config.yaml
num_hidden_layers: 10
hidden_size: 320
intermediate_size: 1280
hidden_act: "gelu"
norm: "layernorm"
norm_place: "pre"
attn_scale: 0.125
init: "normal"
init_std_o: 0.0
init_std_down: 0.0
beta1: 0.93
lr_head: 0.00462
dataset: "wikipedia_en"
MLP neurons of a small language model. Each row is named by its layer, matrix (up: input weights) and neuron, and shows model dimensions 16-111. Each number is 128 + 32 x the weight over its row's rms, rounded and kept within 0 to 255. Numbers have three digits each.
After each neuron's rows, "fires on" lists the tokens most often at its 100 highest values on Wikipedia text that the model never trained on; "fires after" lists the tokens most often just before its 100 highest values on Wikipedia text that the model never trained on.

L7.up131:126155110184124099162157135169107109083106113114034173175127127138144121142128106152094124121151150104139140129059175112111179130130141145137165090135104131137150131142116164110112167163119039127121145113073151160118168067145160159145147135166162119145133111200147101194137155119214155129
fires on: "In ", "By ", "of ", "- ", "in ", "by "
fires after: ". ", "\n\n", "\n"

L7.up189:140151090092112129102118188191168119113190151173110148052125138169128124129117112202132097129166100163122109159151133130143175173126103179132149197111071147040169166138189137120161167199084109108109156134083172083142103148136104123147133131126128091104082101126129181126149078096066093142
fires on: ".", ":"
fires after: "3", "4", "0", "2", "5", "| "

L4.up491:097073108125157105107064145151150141174184064150126151169134164144174091145099118189090058083132184165149149137178103175127082108163134113119115130101152191128140103099146146134137186226142188121108155165104129149137126099117141202093098151171138129173179164147124081175143141082136142103
fires on: " ", "(", "–", "ess", "-", ":"
fires after: "| ", "/ ", "Th", "4"

L6.up692:140131142161084160134164174132087107127168151076026106185139128123077061089071149134097155121101127147173127143108124131113096147102140090181143152154138070104134107130119108140101154151151069118188079114149139128163120116119142056185100148088114118149119126145110114110089155108083155137
fires on: "| ", ".", "un", "1", "List ", "over"
fires after: "U", "\n\n", "\n", "- ", "a "

L6.up92:113082141147095108134144113193127113150126107165070115107131134088142136120157104115079150137133129113146110091111082170116166182106151106174183150169164113123111132116158094130050136178111136097134155072140135119122156165142168069114113156167120035161135135124109110122156175181110127169
fires on: "| ", "L", "Z", "Gal", "January ", "1"
fires after: "| ", "\n", "\n\n", ". ", "AUT ", "and "

L7.up438:109122180168137105148171068154137088164172145146066139165096113123172139130139052145060125139097147081092133153166127091150174134168127125137144126138159064169116149198137101142141091129169103103151110135144154118135110082194161060110140100141072121081148085136050133154122086103099094165
fires on: "P", "| ", "199", "200", "201"
fires after: ", ", "\n", "–", "| ", "to ", "and "

L4.up420:129156104141120075118141092114045142195144146116109112167146101132140110012159161161131153126127112165103105132155065149131118168112092165116124119120120147070118133135135154166096127119130091168109167108106131183127116119157134057132103182157138093121102132129136128123117154133140107109
fires on: "the ", "-", "his "
fires after: "in ", "from ", "In "

L4.up1172:116134048148096102131100071105097163128136132138065178185151101169154178074147167136163138174117117114134097057169096174141172159111120126117127106102072122163107121124149071111155128147132108136144095104119189131161118161177063128116130191116082206091177115112123121158117081119040181149
fires on: "| ", " ", "A", "an"
fires after: "| ", " ", "^{[", ","

L4.up1254:169091134125061141091154144168151119131116184136111123195162139085100184102178114127175134065110122135141169106097084189136122112186166129080124123124152116183102104068092126153107076117151133110116113127102116119116171168138104151156110112072137131134148206102111092119158148123186116145
fires on: "–", ": ", "202"
fires after: "0", "1", "4", "3", "(", "2"

L4.up350:096092147111141138089118142091107153147084107171109092133112142169126129137143131177092122127081120071156118133176110096087149139150185040133139183093231097191088073113126098136112118136146112083135095159166124148108090157160099113131093171139103038134143137154162147103168084089111147180
fires on: "| ", " ", "film ", "— ", "museum "
fires after: "0 ", "| ", "the ", "The ", "3 "

L7.up4:153060120020157143150078066109162085113117114197123138122189144090141152142104161150146192134103137149165113145192156118101127119135118076107078123152197152128170127145093159103119111127158081101110078131145200107077126135074190132166150164122139064108090132159124127084104122121136099191
fires on: "| ", "199", "Loss ", "–", "198"
fires after: "| ", "\n", "- ", "–"

L4.up58:171115138140185144182070145097143171113162119104080085088136085130133168140106129122062136123163144122163063079183111144134084134132072125142133127118184122168099139135128143150142158128164112134134131154169129130140163123123126110130093116070091068122179117069126049143127174122135111129
fires on: "- ", "201", "195", "198", ": "
fires after: "\n", "\n\n", ", "

L6.up46:045099079119201129115120090233194174175152163174109172074087134110146141169136105190070115129119133056151128162129164134116115156047081148121137134095113119118100156126192118157151158098205140124156159103127082114121088137132134138102099140108166060141153189120138112172182105106120109157
fires on: ":", "Best ", "′", "°", "4"
fires after: "3", "4", "2", "15", ") "

L4.up599:125124154121146146120094141178143081082233197109149151119146147170153155058142168131182088162120108117128130145129097099128085155051124113142081066123113126118095112080141102164150132140111111139145189128111138141095137096114117206076127099117119111137094105111194171136104118154109152149
fires on: "191", "201", "199", "December ", "192", "June "
fires after: "in ", "In ", "December "

L6.up1243:088136069140116158131142104107141130164137114130120094135068128129119205159148143163073115107161169101134117070171051090109081154127121133060105181125163113126178133147098132067117120124129158130150147173114080082148124147086171130120183156163131135139131063235126153153111116144164158120
fires on: "the ", "an ", "a ", "s ", "his "
fires after: "in ", "'", "In ", "199", "201", "launched "

L4.up52:119154132164123146166161169135120141130155128138163147155089073089143173160083104196113164095135109157179107085134159103063096091188124099119159147106231124084135068138130131111132129106133149107167149108093123168104056084163069113138209108152105070128121077129155119179127122051141099084
fires on: "New ", ".", "Massachusetts", "Virginia", "Carolina"
fires after: ", ", "| ", "in ", "New ", "South ", "the "

L6.up1262:083166082079113081164145108106126137120143127141104142083132190138115163148082088121123091095076121142104153084155137170149183113114103120094122155126129187111127083064152159136175151070156104131053133161138135080124186083104082111155102127127071114183117088200113190153087124151129125185
fires on: "| ", "= ", "at ", "=== ", "\n", "- "
fires after: "\n", "\n\n", "| ", "ore", "Won"

L4.up67:106109178112131072122160129162125091110076079118103129148134076099145094128086109188125136157107102183091136139150140117113058075110141108134142131133163066091128158133120153203100109193182159194090135157088137114121162085117149112137135137117181134108102119119117120126183105087200097113
fires on: " ", "esh", "ar", "ust", "it "
fires after: "| ", "the ", "P", "S"

L4.up601:162085136098143094069124177200132040115135117145133121141146152156153126067081111173123107132116110141191098107047106154119128134144157171145164159166134143176067121107124153152108143048167169061080150135146133114218144114159051122130085111149139117134116113161105126081123131101112160135
fires on: ".", "| ", "(", "−", ": ", "|"
fires after: "| ", "Total"

L7.up305:068172126161110136098135096103096120163066122110079169106181178145107151075111104137092102123122172181133147130093117075137113114138126149169078113135149147117078203088160205064154147109164137114143097121130150153122111137079141135146142135115168090119091104253095114124098043148124119104
fires on: ".", "(", "\n", "— ", " "
fires after: "| ", "|"

L4.up187:151126097180130168159095118157115132175124103132143107161102150138115091124145180163162145173167152103114136098184092085180136136118111134170097124102152164137085121101093179173171150135113146112144096149114068109155144132138130123125155128104095045181146145109136101149116119180058111180
fires on: "November ", "December ", "October ", "September ", "August ", "March "
fires after: "in ", "In ", "on ", ": "

L4.up370:151110134121131149111087106122095118164176102141160178128139099107109199103140160130136111073074147071162122198123079125145110132130095124113129102158183131162102166080148147184149151100104141074117123139078138088079134100127153126202114085116110123118078086087143048123150073109087151145
fires on: "194", "197", "195", "181", "191", "199"
fires after: "in ", ", ", "(", "born ", "–"

L7.up1057:127126048120089072149139097131190102153084121169102133140060139116070137171183154118143175092100181195146093105140123144103152120108133130130125125146085166166151164116195128152120123110088106177136156103066209139102129109155154101081137105093151079114161108139121130168109151157166159111
fires on: "\"", "- ", "= ", "| "
fires after: "| ", "\n", "\n\n", "- "

L7.up309:105071114167144124148142107124138126146094070122113133133135122129195121074076110164097143095186151118142114193157143080139141155117032184117086123103149168082111221097059161106126114141119114175137215193150173101141126191128138152134179146111177133111127128108138142146139123182109094171
fires on: "| ", "201", "–", "199", "200", "St"
fires after: "–", "\n", "3", "| ", "2"